config.yaml
num_hidden_layers: 8
num_key_value_heads: 9
norm_eps: 1e-05
rope_fraction: 1.0
attn_scale: 0.125
tie_word_embeddings: false
init_std_o: 0.0
optimizer: "ademamix"
learning_rate: 0.000247
lr_mult_o: 0.769
beta1: 0.9
lr_head: 0.00555
schedule: "wsd"
final_lr_fraction: 0.0
train_tokens: 682600000
MLP neurons of a small language model. Each row is named by its layer, matrix (down: output weights) and neuron, and shows model dimensions 16-111. Each number is 200 + 20 x the weight over its row's rms, rounded and kept within 0 to 999. A neuron's up and down rows have the sign that makes its largest values positive.
A block is one neuron, or neurons of one layer that tend to fire together. After each block is what it responds to, as a language model described it from the Wikipedia text at the highest values.

L3.down39,193,202,224,189,201,195,219,164,189,207,197,222,191,227,259,191,236,186,204,164,176,193,197,208,214,185,207,182,199,221,235,178,264,207,168,189,218,196,228,196,191,206,193,228,209,228,210,193,250,217,185,205,194,232,221,190,203,185,191,205,164,207,195,176,191,212,186,196,211,214,210,260,181,206,209,169,235,230,178,187,181,232,177,224,191,244,214,214,175,192,207,204,236,183,207,184
L3.down65,171,201,173,181,204,201,202,180,212,205,198,179,216,178,211,189,209,206,190,193,200,206,193,195,184,218,200,213,240,192,206,211,220,243,218,214,216,228,205,209,195,186,201,169,190,168,213,209,223,200,220,214,189,199,199,193,203,184,184,219,192,154,171,215,195,174,178,200,199,186,206,215,174,211,200,193,207,187,179,189,193,144,226,197,197,197,212,197,195,157,174,167,181,202,191,207
L3.down342,209,216,203,205,202,219,168,147,169,203,189,164,210,182,206,186,192,233,198,192,197,223,170,220,197,182,173,204,226,226,177,199,239,193,208,185,225,215,219,173,186,186,231,182,210,191,198,191,200,219,209,184,224,205,157,158,179,191,223,207,206,197,184,216,166,174,178,182,198,189,193,230,208,215,194,214,230,214,215,228,195,174,210,188,190,188,222,189,204,207,178,239,215,208,178,170
L3.down409,194,174,171,198,180,185,192,203,182,202,196,223,196,199,202,188,190,171,176,189,194,197,170,187,188,209,183,207,241,205,177,210,203,204,217,199,171,211,224,233,197,201,168,220,215,220,188,192,223,197,191,220,198,184,196,176,180,203,199,195,206,224,204,210,195,205,188,234,192,204,194,234,230,191,177,215,210,193,161,196,214,208,202,188,215,200,226,176,201,203,184,228,176,196,195,194
L3.down413,198,194,189,207,209,161,203,188,191,219,216,184,203,220,197,178,261,190,201,224,224,211,159,187,205,204,205,190,207,243,166,222,214,219,214,188,212,190,218,197,227,188,174,205,211,206,194,205,213,227,178,164,223,203,160,216,193,190,222,176,174,224,206,212,181,193,249,180,192,179,190,189,199,194,197,215,207,193,204,160,204,179,190,215,190,232,171,203,242,235,190,208,196,186,183,193
L3.down494,219,220,180,204,223,205,198,191,210,183,215,210,189,206,195,193,201,156,193,226,206,205,229,190,194,230,222,193,192,227,221,218,196,177,217,204,187,187,243,172,201,216,186,224,193,220,176,212,247,207,195,241,170,219,216,205,191,236,199,218,215,188,260,190,201,205,156,173,176,225,210,208,202,217,198,199,170,188,162,188,177,198,215,177,232,220,229,202,192,207,212,215,176,219,196,190
L3.down643,190,209,220,170,212,211,213,229,201,155,155,183,177,187,196,200,193,235,214,201,202,221,168,197,196,244,202,177,201,164,201,198,197,189,203,153,204,204,187,224,180,213,206,215,186,203,186,210,183,196,238,201,208,175,216,196,174,212,154,189,191,164,192,193,222,184,207,232,203,218,190,193,195,213,219,213,199,203,199,197,199,177,197,201,181,218,178,200,197,217,194,197,216,216,179,180
L3.down882,241,199,195,177,202,188,221,199,205,247,216,200,184,202,212,214,228,167,220,198,198,199,195,183,201,215,224,213,173,170,168,212,163,214,171,198,207,203,207,168,264,199,241,228,214,166,215,215,219,191,218,176,187,166,199,183,178,240,180,171,206,204,231,224,210,210,169,222,210,197,218,191,190,209,211,227,174,186,199,212,217,193,171,190,196,217,237,189,196,219,238,227,173,227,193,171
L3.down887,218,198,181,181,177,204,182,233,220,207,228,200,216,245,197,212,222,205,208,181,214,207,221,208,188,200,178,182,218,220,193,175,202,202,202,168,240,198,205,187,186,182,194,211,161,233,188,205,196,202,196,189,170,215,234,207,190,178,241,225,245,188,202,236,208,216,193,185,221,209,226,211,189,223,155,194,233,150,213,176,212,220,194,188,229,262,211,131,177,117,224,200,210,198,174,169
L3.down1063,183,205,203,187,183,212,197,212,203,171,195,196,210,220,194,198,210,197,196,219,163,213,238,207,223,232,208,235,227,207,219,183,192,211,205,213,186,186,159,188,202,229,211,216,226,201,207,175,158,175,191,202,189,200,208,231,209,171,199,213,211,206,184,232,200,169,241,202,233,202,207,167,181,214,202,210,229,180,164,175,216,198,230,154,215,180,186,206,191,194,191,188,180,210,203,191
L3.down1236,196,191,221,160,207,174,189,178,216,202,192,211,194,203,179,142,216,174,197,188,159,184,212,234,182,213,187,182,180,168,201,187,243,233,233,229,215,177,218,191,210,206,206,175,216,200,203,181,196,214,217,188,175,187,206,201,197,243,220,206,182,200,179,186,212,186,194,195,204,196,208,214,166,193,196,171,213,216,163,171,229,218,176,193,181,189,198,217,195,198,204,219,181,180,205,210
L3.down1376,216,200,167,199,228,171,205,201,211,198,158,173,234,168,173,221,232,243,215,204,196,229,212,225,203,196,186,217,203,168,195,189,185,210,228,195,183,226,203,220,218,176,215,222,202,218,243,237,161,183,180,196,181,202,207,191,178,197,170,181,211,198,167,218,165,189,199,198,227,201,203,215,208,215,196,199,175,234,203,195,228,216,197,174,181,184,234,197,185,198,218,215,194,236,222,198
L3.down1428,197,222,175,185,224,208,231,208,181,213,210,224,209,216,218,186,197,141,212,200,209,213,224,225,192,214,194,208,204,225,193,200,230,196,201,195,185,181,260,179,219,178,223,197,205,187,173,191,225,212,204,202,208,196,206,203,201,200,186,173,163,170,216,211,174,193,196,182,196,199,213,232,214,220,198,188,205,233,209,175,170,226,188,214,198,177,189,195,205,182,213,225,188,171,188,207
L3.down1503,210,195,204,218,209,186,173,197,166,179,206,211,172,212,204,202,223,220,227,188,224,189,212,192,196,198,205,185,236,164,181,199,237,181,173,230,193,207,157,194,206,225,188,190,175,217,200,164,190,195,221,186,167,211,232,249,179,228,162,231,237,185,227,190,210,179,201,156,199,234,199,204,224,217,191,219,236,219,174,205,201,165,181,177,191,192,219,180,230,154,178,205,199,224,189,204
L3.down1798,184,213,203,192,180,197,218,212,204,213,169,211,182,187,184,193,207,173,193,184,235,205,216,240,218,192,185,216,198,188,207,202,199,164,212,160,200,206,209,207,180,162,207,200,210,227,198,203,218,238,188,210,217,225,191,167,190,182,217,198,217,144,188,195,199,227,191,227,207,183,172,227,210,191,199,230,218,197,214,179,224,196,217,200,196,202,214,195,228,198,227,214,184,233,221,210
L3.down2108,189,178,217,182,189,227,211,211,216,200,191,195,199,187,195,189,179,218,184,183,221,218,221,193,212,207,200,203,183,220,185,174,193,189,230,217,225,178,169,194,158,211,191,212,173,166,169,199,184,214,213,205,209,210,223,242,224,235,221,168,199,226,219,198,213,219,196,166,217,176,226,250,197,202,192,179,204,183,215,184,206,189,187,192,185,216,202,183,194,211,205,184,179,202,194,194
Closing section-heading markers

L4.down1395,209,187,209,192,204,155,210,202,195,219,223,204,224,193,175,186,162,176,238,172,188,228,218,212,189,223,179,196,188,206,208,204,202,181,198,220,189,185,203,201,178,191,175,213,222,223,187,187,207,203,220,209,217,207,196,183,214,212,161,182,220,200,228,193,212,171,198,146,240,172,210,198,177,204,156,227,204,211,218,176,246,218,192,189,218,224,195,209,185,193,232,227,172,206,165,189
Stats-heavy article tokens

L3.down278,185,195,189,192,205,195,211,194,175,187,200,182,189,170,213,236,199,216,200,179,189,186,198,222,223,212,212,207,215,206,237,197,116,187,196,186,186,180,233,179,219,187,183,196,189,226,208,213,199,187,190,204,192,198,190,177,191,228,206,193,235,212,177,181,188,201,187,160,201,218,206,220,184,226,159,180,220,177,180,225,205,220,210,204,183,202,187,196,200,203,187,191,194,187,221,178
L3.down474,206,213,219,183,167,230,194,207,190,168,185,179,199,194,215,216,185,208,198,207,188,223,196,191,195,204,163,220,184,199,230,222,186,168,191,225,197,158,180,172,196,210,197,191,201,179,220,212,181,176,199,185,196,198,183,186,220,194,215,230,197,191,207,193,192,257,180,209,206,227,179,183,202,207,205,159,220,218,199,177,159,236,208,208,213,197,230,179,188,201,183,223,210,185,192,194
L3.down551,204,199,200,207,204,158,191,194,183,221,186,208,186,221,199,270,193,234,191,218,193,230,194,178,200,199,171,193,203,212,205,193,236,200,191,231,197,211,186,214,220,209,206,229,172,205,206,217,200,200,220,187,208,228,210,202,233,184,220,203,227,179,171,220,191,206,191,195,211,184,190,214,171,215,215,222,184,188,152,178,230,181,239,191,169,192,197,198,173,179,210,185,189,209,182,190
L3.down645,190,198,206,167,176,177,189,205,182,175,224,196,207,204,194,195,216,180,209,192,213,225,221,216,180,175,192,187,238,173,219,186,202,183,227,225,202,180,252,200,211,225,202,240,214,224,195,225,149,175,253,220,194,184,178,199,216,236,208,208,222,189,204,209,190,218,219,194,234,179,196,176,231,215,205,197,236,211,247,191,188,192,201,174,208,182,183,183,188,184,167,213,237,187,223,180
L3.down670,186,179,181,195,178,226,226,217,180,199,195,162,169,187,165,189,204,234,267,202,193,197,175,207,209,186,240,171,191,217,202,215,189,192,193,184,218,223,200,200,187,225,198,197,187,223,211,190,234,205,199,202,217,201,217,181,198,195,176,223,203,219,228,223,210,214,193,205,188,199,179,193,198,164,207,197,203,190,170,234,249,181,192,200,182,197,237,166,186,204,206,207,181,190,204,195
L3.down1115,173,204,220,191,221,210,214,247,180,173,188,177,193,188,188,211,188,201,170,184,205,151,214,203,185,222,210,190,192,197,191,213,179,205,188,167,219,226,214,180,230,244,212,211,186,202,209,247,205,202,212,206,201,190,200,212,205,205,205,218,182,192,164,197,174,194,201,193,194,201,193,183,189,207,176,244,226,183,210,186,184,195,191,209,192,229,200,169,197,196,210,197,211,228,221,213
L3.down1280,219,171,223,182,164,202,218,207,197,177,180,196,178,170,212,191,204,205,190,214,232,184,154,223,207,222,210,212,201,219,252,207,206,222,209,156,237,231,233,213,209,198,205,167,222,205,218,195,180,195,213,170,228,198,176,208,208,178,213,179,201,214,184,189,187,212,199,189,214,161,213,208,216,221,207,205,190,185,212,179,192,195,249,186,201,223,184,188,130,205,201,190,207,170,197,197
L3.down1330,186,217,204,182,209,217,202,215,188,195,201,213,237,183,208,204,227,199,184,171,217,197,183,190,194,199,174,215,203,194,189,160,160,207,190,184,210,198,189,206,255,179,200,200,177,224,207,198,180,185,182,226,216,219,186,217,192,205,208,207,216,207,181,216,188,181,195,192,212,240,207,175,189,216,198,223,218,243,186,232,226,250,205,216,214,224,204,229,177,194,184,213,178,175,206,194
L3.down1392,206,219,212,148,205,183,208,198,234,207,195,186,193,178,209,178,228,221,195,205,178,188,229,211,184,216,194,197,192,208,199,203,176,190,184,180,216,242,155,210,198,217,250,194,226,172,195,211,188,192,182,210,199,182,172,159,210,204,217,228,161,200,201,202,202,213,201,196,202,169,195,233,172,218,217,177,189,189,175,165,231,229,207,218,187,195,238,180,217,206,201,225,174,211,225,230
L3.down1810,207,183,233,206,234,187,204,203,207,186,208,228,200,239,194,175,193,204,200,205,209,189,224,184,181,231,237,172,195,191,220,252,230,211,199,236,176,189,222,229,187,195,175,208,158,218,214,188,225,209,205,202,202,198,202,218,191,188,214,199,188,187,196,187,246,226,191,244,183,191,209,204,220,159,244,181,207,178,194,186,199,196,167,171,165,194,199,190,210,177,180,190,202,188,193,178
L3.down1854,181,182,177,217,216,208,242,210,193,184,231,211,180,172,206,222,192,191,183,190,200,217,204,182,209,250,203,218,182,193,215,182,150,208,201,206,215,175,183,197,214,156,208,221,194,207,189,246,208,195,204,199,243,219,181,198,181,198,201,184,189,186,236,205,191,202,205,194,220,193,217,189,240,212,223,197,151,218,177,230,232,200,170,223,236,193,196,195,202,205,182,220,174,200,156,190
L3.down1973,204,190,194,181,171,210,176,204,194,205,237,222,219,187,173,205,225,174,188,228,200,217,210,194,213,203,211,205,167,207,244,197,196,160,210,179,170,228,200,239,183,208,188,160,235,230,176,207,173,210,164,216,161,234,188,162,190,187,200,185,162,188,213,207,174,196,180,201,213,185,193,201,195,197,235,209,192,200,187,220,191,213,205,219,187,185,243,219,194,194,208,203,190,204,206,233
L3.down2126,209,221,205,214,199,179,185,211,211,207,194,217,223,194,214,180,192,195,168,221,191,217,206,239,211,210,247,222,231,177,205,192,163,221,179,202,217,195,194,172,247,145,206,178,221,214,190,217,216,197,176,212,203,207,180,177,203,218,212,193,168,199,192,188,223,213,218,204,195,214,203,189,158,204,169,190,243,203,200,212,204,212,239,220,218,180,222,207,172,221,221,152,210,187,204,213
L3.down2133,206,207,183,172,223,210,196,230,207,180,217,220,194,187,190,208,223,179,194,208,208,214,219,151,194,205,188,209,259,184,188,197,191,209,185,186,196,201,171,202,183,189,176,184,186,200,207,193,233,167,181,204,200,159,214,227,211,168,243,197,178,185,197,195,236,212,181,223,192,205,201,217,177,214,206,223,222,194,193,194,230,193,200,200,202,170,223,190,203,166,196,200,161,223,188,221
L3.down2179,195,211,227,204,212,196,166,188,201,218,214,214,207,238,196,207,204,159,162,199,194,190,215,192,218,188,198,175,177,205,166,216,199,193,210,191,207,212,245,193,237,176,213,203,237,211,177,157,213,204,199,170,198,204,197,190,187,230,215,209,211,206,165,195,193,206,219,236,235,210,177,187,217,211,175,221,224,188,178,206,211,185,184,198,168,188,225,185,211,201,195,191,202,193,213,192
L3.down2230,180,221,175,198,206,191,198,186,208,219,203,202,186,213,177,221,195,200,218,186,199,223,177,204,209,195,191,171,196,185,193,172,180,137,197,213,205,255,209,202,181,213,210,201,193,199,214,197,203,223,221,176,201,170,226,181,201,222,189,191,193,180,199,184,180,191,213,205,179,226,194,207,172,176,195,188,200,222,221,224,156,206,226,149,177,240,212,199,196,251,182,222,211,188,195,206
Token after a name

L2.down208,230,205,190,223,182,190,162,221,189,211,225,204,202,176,161,182,192,234,207,198,207,194,202,214,212,162,194,180,219,238,214,203,178,181,197,170,200,173,186,202,177,202,160,182,176,231,215,193,204,193,199,178,204,171,238,214,202,172,182,236,209,225,190,185,163,162,229,197,204,175,197,175,195,202,202,215,209,183,210,214,221,199,214,210,195,171,192,202,159,202,183,221,211,228,243,247
L2.down1142,194,197,172,195,191,235,208,237,202,206,222,219,204,185,216,195,204,208,207,213,220,242,226,163,193,215,226,185,188,208,181,228,187,193,229,176,185,196,228,204,214,230,193,250,187,198,191,201,195,173,149,204,192,227,238,192,167,217,220,181,184,204,157,184,190,196,223,208,200,178,217,218,192,187,186,204,200,225,205,185,183,206,229,200,190,223,199,220,172,233,201,217,191,215,225,226
L2.down1572,223,266,204,202,168,205,201,190,236,197,177,206,195,175,182,207,221,177,213,204,200,200,200,218,197,222,182,187,224,204,185,230,211,179,183,191,208,186,194,189,169,203,186,228,205,199,212,219,214,185,188,184,206,156,202,189,212,216,221,213,202,172,229,158,193,229,186,237,209,203,220,193,182,187,155,220,145,196,216,196,187,193,180,208,192,218,210,187,190,227,202,184,207,193,210,205
L2.down1963,214,219,213,173,192,215,197,164,195,197,200,199,198,170,175,245,198,205,198,233,216,211,177,227,191,222,182,242,219,214,199,215,209,191,190,234,234,205,199,211,168,228,206,200,183,173,165,216,181,184,183,187,206,190,214,163,219,188,210,157,220,195,209,205,197,210,207,213,219,172,231,202,167,184,199,199,185,211,213,181,210,222,230,226,203,193,197,224,183,187,211,174,189,178,203,218
Location and date details

L2.down192,186,194,213,214,207,192,186,185,217,160,192,196,232,177,147,212,201,181,154,199,188,212,203,155,198,193,236,210,170,186,198,192,209,210,192,234,217,199,184,164,204,223,198,181,208,236,189,210,179,218,225,216,184,172,200,208,195,198,210,195,198,226,187,189,201,208,167,225,200,181,212,184,177,170,220,207,210,206,162,188,176,179,210,213,211,198,175,182,209,210,200,208,180,190,212,217
L2.down507,204,190,198,212,209,213,158,189,194,178,207,211,212,210,212,231,185,206,225,233,213,186,198,236,201,165,191,181,178,185,212,202,221,177,226,209,169,204,191,210,214,227,181,184,214,156,210,191,174,219,158,235,169,202,173,203,232,187,189,217,168,200,183,180,182,207,178,200,201,193,221,237,194,178,230,235,230,202,194,200,182,216,222,215,180,217,204,213,196,214,231,201,205,187,231,223
L2.down1698,209,221,196,201,189,198,199,189,190,227,176,180,212,205,182,215,212,178,172,189,182,225,220,185,188,185,243,157,186,189,205,213,210,195,182,245,168,201,207,166,215,193,196,185,201,160,242,198,162,177,214,193,206,232,193,195,188,182,218,199,187,224,162,213,206,200,183,221,228,202,234,199,188,207,198,229,171,226,249,161,192,168,201,217,195,220,203,199,195,201,220,166,182,181,205,179
L2.down2192,196,220,221,205,193,232,188,185,163,199,213,172,206,178,215,211,186,186,183,181,185,213,194,195,183,202,160,179,195,222,231,208,201,212,214,208,170,205,209,192,195,213,185,192,199,185,213,177,184,201,202,209,217,199,175,203,183,178,199,188,208,197,205,208,180,208,199,200,186,175,214,207,165,185,243,220,191,218,196,180,178,202,234,202,214,216,168,179,209,226,186,183,182,204,227,184
Zero digit in tables

L2.down727,199,229,210,197,192,167,208,213,220,218,204,175,249,222,206,215,211,232,178,211,189,228,210,227,188,211,221,186,182,222,197,192,184,188,212,167,164,207,192,177,204,198,191,184,174,223,205,199,156,203,188,201,215,211,179,206,186,168,235,224,193,220,203,174,217,209,174,188,202,193,165,217,177,194,203,201,237,192,210,180,204,216,218,214,209,188,251,232,213,220,179,199,144,220,185,178
L2.down1114,198,193,169,205,212,201,183,233,224,178,198,185,185,215,212,206,202,185,169,192,182,190,231,228,202,215,202,191,171,227,193,169,212,226,204,178,186,202,177,202,236,213,200,193,197,205,153,192,134,184,165,242,204,222,191,200,210,157,178,197,212,219,210,208,197,202,209,222,199,209,201,207,189,162,209,174,198,200,209,204,206,218,222,216,174,203,224,216,228,227,165,213,208,212,187,202
L2.down1423,181,203,210,206,195,233,231,244,175,186,217,196,218,193,217,196,217,226,177,231,156,182,225,198,190,205,175,215,208,202,218,189,212,204,209,238,217,242,206,179,179,212,196,187,190,187,190,204,220,184,186,183,229,208,202,220,251,218,218,198,188,196,215,235,177,233,215,179,184,197,210,182,200,214,199,201,223,201,168,191,203,174,230,237,171,210,220,160,209,209,163,203,203,194,208,176
L2.down1820,208,197,211,189,210,194,207,221,164,236,215,182,209,189,206,201,182,231,205,215,193,211,206,174,197,201,186,192,155,219,193,192,217,188,219,190,207,190,165,171,199,197,213,228,195,185,170,206,197,185,182,185,191,174,224,215,192,167,227,203,199,211,227,206,204,197,236,191,203,197,219,238,204,201,191,226,195,221,217,225,200,181,201,189,162,175,220,202,211,198,202,232,174,190,202,158
Section heading closers

L3.down506,203,215,194,221,201,169,193,149,228,234,200,223,223,203,253,212,217,204,186,188,176,201,206,227,243,200,217,225,212,207,182,191,189,192,176,203,243,180,213,195,221,194,192,235,230,214,231,230,199,189,177,198,184,215,174,164,198,189,171,176,181,172,170,159,181,228,206,191,197,195,216,220,203,196,180,196,219,243,210,216,196,258,187,212,188,205,193,201,202,188,215,212,219,234,195,196
L3.down520,210,195,185,215,188,238,166,220,173,195,221,216,203,187,189,201,201,200,191,201,183,204,194,203,176,189,209,194,175,206,207,219,229,175,210,192,184,207,192,197,159,201,202,193,220,208,241,196,217,197,189,173,188,212,188,206,219,196,206,194,182,217,222,169,204,221,189,196,204,204,198,202,194,190,206,212,167,186,198,161,161,229,194,203,226,205,204,215,196,197,214,238,260,168,219,206
L3.down568,246,183,208,220,193,183,204,206,204,219,194,185,199,187,211,181,188,187,206,175,227,190,223,159,169,217,162,196,186,179,237,202,201,180,198,189,204,197,174,208,225,226,190,222,187,198,188,214,183,214,228,195,211,200,183,192,203,210,186,205,242,233,215,211,204,213,193,227,191,180,213,222,196,195,209,206,189,189,183,213,210,160,221,218,230,220,202,193,175,221,201,189,186,195,186,173
L3.down582,224,159,190,165,222,193,215,162,212,241,193,208,224,202,225,186,197,208,198,191,215,202,204,192,204,241,210,207,179,215,204,183,192,182,174,186,253,225,195,185,207,207,191,212,224,193,187,199,239,213,228,223,228,163,216,195,201,213,202,236,181,211,154,204,191,182,167,215,193,185,185,182,167,204,192,209,207,198,195,206,171,206,172,197,197,191,198,175,169,212,178,257,183,202,181,174
L3.down674,201,221,140,214,186,218,227,263,213,199,168,178,213,193,150,202,199,234,215,190,184,196,218,224,175,215,197,201,188,224,194,218,195,202,188,206,212,190,200,224,221,191,199,221,204,222,199,197,216,191,198,222,223,178,186,185,204,187,176,216,217,223,221,216,215,182,194,203,186,196,182,218,197,232,191,206,152,202,211,177,255,171,203,228,216,199,216,195,225,218,210,185,217,181,181,209
L3.down689,213,216,185,194,176,158,216,169,234,202,183,219,211,212,241,222,202,199,217,206,211,217,210,227,231,202,216,225,184,210,208,178,187,188,191,203,196,196,204,174,212,168,186,212,184,204,187,206,194,177,202,224,187,195,201,192,184,206,190,184,180,201,210,217,221,182,222,182,205,185,224,189,211,190,231,162,192,219,207,206,168,221,191,175,203,210,209,208,182,231,179,173,192,204,186,256
L3.down735,217,210,190,241,192,203,192,188,204,223,180,195,180,175,180,156,211,196,183,200,212,211,186,207,198,181,194,202,193,204,205,220,197,182,172,213,212,192,179,204,192,167,190,203,219,191,203,182,208,168,173,176,178,218,215,214,208,201,199,201,235,203,192,225,206,179,249,194,192,206,185,194,179,228,221,182,227,162,189,201,200,199,192,188,212,192,187,193,162,214,227,186,222,195,196,196
L3.down757,225,191,201,191,234,211,189,190,207,236,161,204,204,207,194,149,219,179,187,203,218,227,148,186,191,211,230,188,186,219,222,177,225,219,194,213,196,178,197,213,185,159,215,187,191,203,242,211,222,188,204,204,207,209,212,205,195,197,183,189,209,199,196,181,208,201,226,202,184,208,227,199,227,160,183,227,193,210,171,191,159,201,199,204,184,178,219,216,162,187,223,199,188,160,204,239
L3.down871,199,169,201,218,230,182,200,181,223,190,198,179,234,238,195,208,213,211,216,208,198,219,173,194,203,186,193,193,198,219,227,212,171,236,184,193,159,215,200,186,229,232,221,187,166,213,206,235,231,212,187,152,203,185,238,220,202,178,180,187,201,196,182,191,148,249,159,227,212,220,207,238,204,151,232,211,196,198,219,201,237,201,152,173,166,229,157,184,245,208,200,198,193,209,172,174
L3.down1178,226,211,216,174,209,201,201,220,208,189,185,191,223,197,184,214,213,192,197,198,187,200,183,220,224,213,171,207,210,172,165,209,216,242,201,209,208,188,177,204,205,203,198,215,192,222,160,200,164,156,187,202,210,205,228,180,216,182,216,211,185,194,162,200,234,198,181,238,201,206,179,171,205,219,180,221,197,180,199,192,170,176,191,222,194,213,191,214,181,183,156,213,186,235,225,235
L3.down1270,184,232,232,185,222,219,212,225,184,199,183,217,204,225,218,183,224,188,182,223,196,175,217,205,152,203,220,195,187,216,258,194,226,182,158,204,200,231,236,201,195,203,183,205,181,187,168,190,194,177,181,202,237,187,194,195,166,201,184,207,207,222,188,192,210,202,175,198,181,193,200,222,191,191,191,223,227,212,200,191,196,193,222,207,226,239,203,181,208,178,228,213,218,235,224,229
L3.down1516,218,190,197,210,206,191,205,161,229,186,156,168,236,207,201,158,227,212,188,206,207,187,200,244,211,158,202,195,192,217,193,245,210,217,230,159,257,192,190,178,212,167,184,215,248,198,209,231,181,211,235,189,225,216,189,235,219,200,192,184,204,179,148,228,171,223,207,193,205,178,198,193,173,224,194,179,193,214,204,199,191,252,213,217,180,191,173,197,206,186,198,202,250,199,179,171
L3.down1566,218,168,209,200,191,213,167,191,229,200,195,230,192,214,220,173,176,202,197,187,206,184,202,206,209,195,166,203,248,225,157,190,182,195,209,199,190,223,229,229,224,204,219,183,235,212,179,187,210,218,225,192,175,214,227,205,176,212,205,173,186,219,197,216,179,191,174,204,232,186,196,198,202,209,157,198,217,233,207,206,189,221,203,169,200,195,223,163,208,224,183,242,212,191,197,172
L3.down1715,193,237,188,213,205,179,198,216,206,199,221,180,192,204,197,207,189,179,214,210,186,248,213,238,186,215,226,198,209,214,215,196,195,191,222,180,181,172,217,185,209,207,190,192,175,158,175,164,204,222,216,174,209,175,196,155,172,215,235,171,201,273,199,168,203,175,207,227,212,210,197,180,227,194,248,225,211,185,194,223,209,206,176,197,179,188,210,227,217,258,198,195,178,274,195,202
L3.down2015,193,226,203,183,209,246,180,190,202,214,176,219,235,188,181,215,196,239,226,221,226,209,150,219,224,216,209,187,187,233,178,228,194,191,198,206,180,250,198,209,198,190,165,200,225,232,227,185,193,219,170,215,213,195,217,195,200,215,189,238,176,243,201,165,204,187,185,205,225,161,195,196,207,210,203,165,182,223,209,193,179,182,219,199,208,215,191,249,228,204,236,196,196,176,188,209
L3.down2122,194,170,236,198,175,202,192,192,203,228,171,176,202,250,168,208,179,200,216,212,207,225,170,240,181,212,189,190,202,209,213,235,201,183,256,175,195,203,203,222,178,182,204,164,226,199,210,185,180,165,171,206,218,192,214,225,238,191,176,196,199,185,202,224,210,212,230,211,210,200,188,194,203,237,204,180,224,211,195,190,187,157,212,180,193,190,222,209,191,199,198,202,190,190,205,203
Predictable formulaic continuations

L4.down1905,198,191,177,235,177,225,186,183,218,192,218,239,191,183,190,194,201,186,183,179,222,187,204,180,230,184,214,203,190,210,190,216,204,197,200,189,185,230,188,237,162,167,196,225,213,236,211,182,179,195,195,182,194,210,179,172,205,195,175,209,222,186,201,194,199,173,183,198,190,215,216,213,223,203,193,169,196,200,204,210,191,147,178,208,203,220,174,214,209,166,186,185,213,195,206,210
Tables, scores and headings

L4.down313,179,196,199,207,198,197,235,172,245,222,193,200,170,193,184,187,213,185,207,201,167,195,173,205,197,209,196,221,179,213,180,185,173,191,205,207,198,182,217,230,204,211,213,217,226,221,198,217,231,209,185,198,174,193,172,208,190,235,205,195,203,220,165,223,217,223,197,223,205,233,210,222,207,197,174,214,188,227,193,205,195,219,182,207,216,166,194,215,198,221,227,176,218,190,201,218
Wiki section-heading closers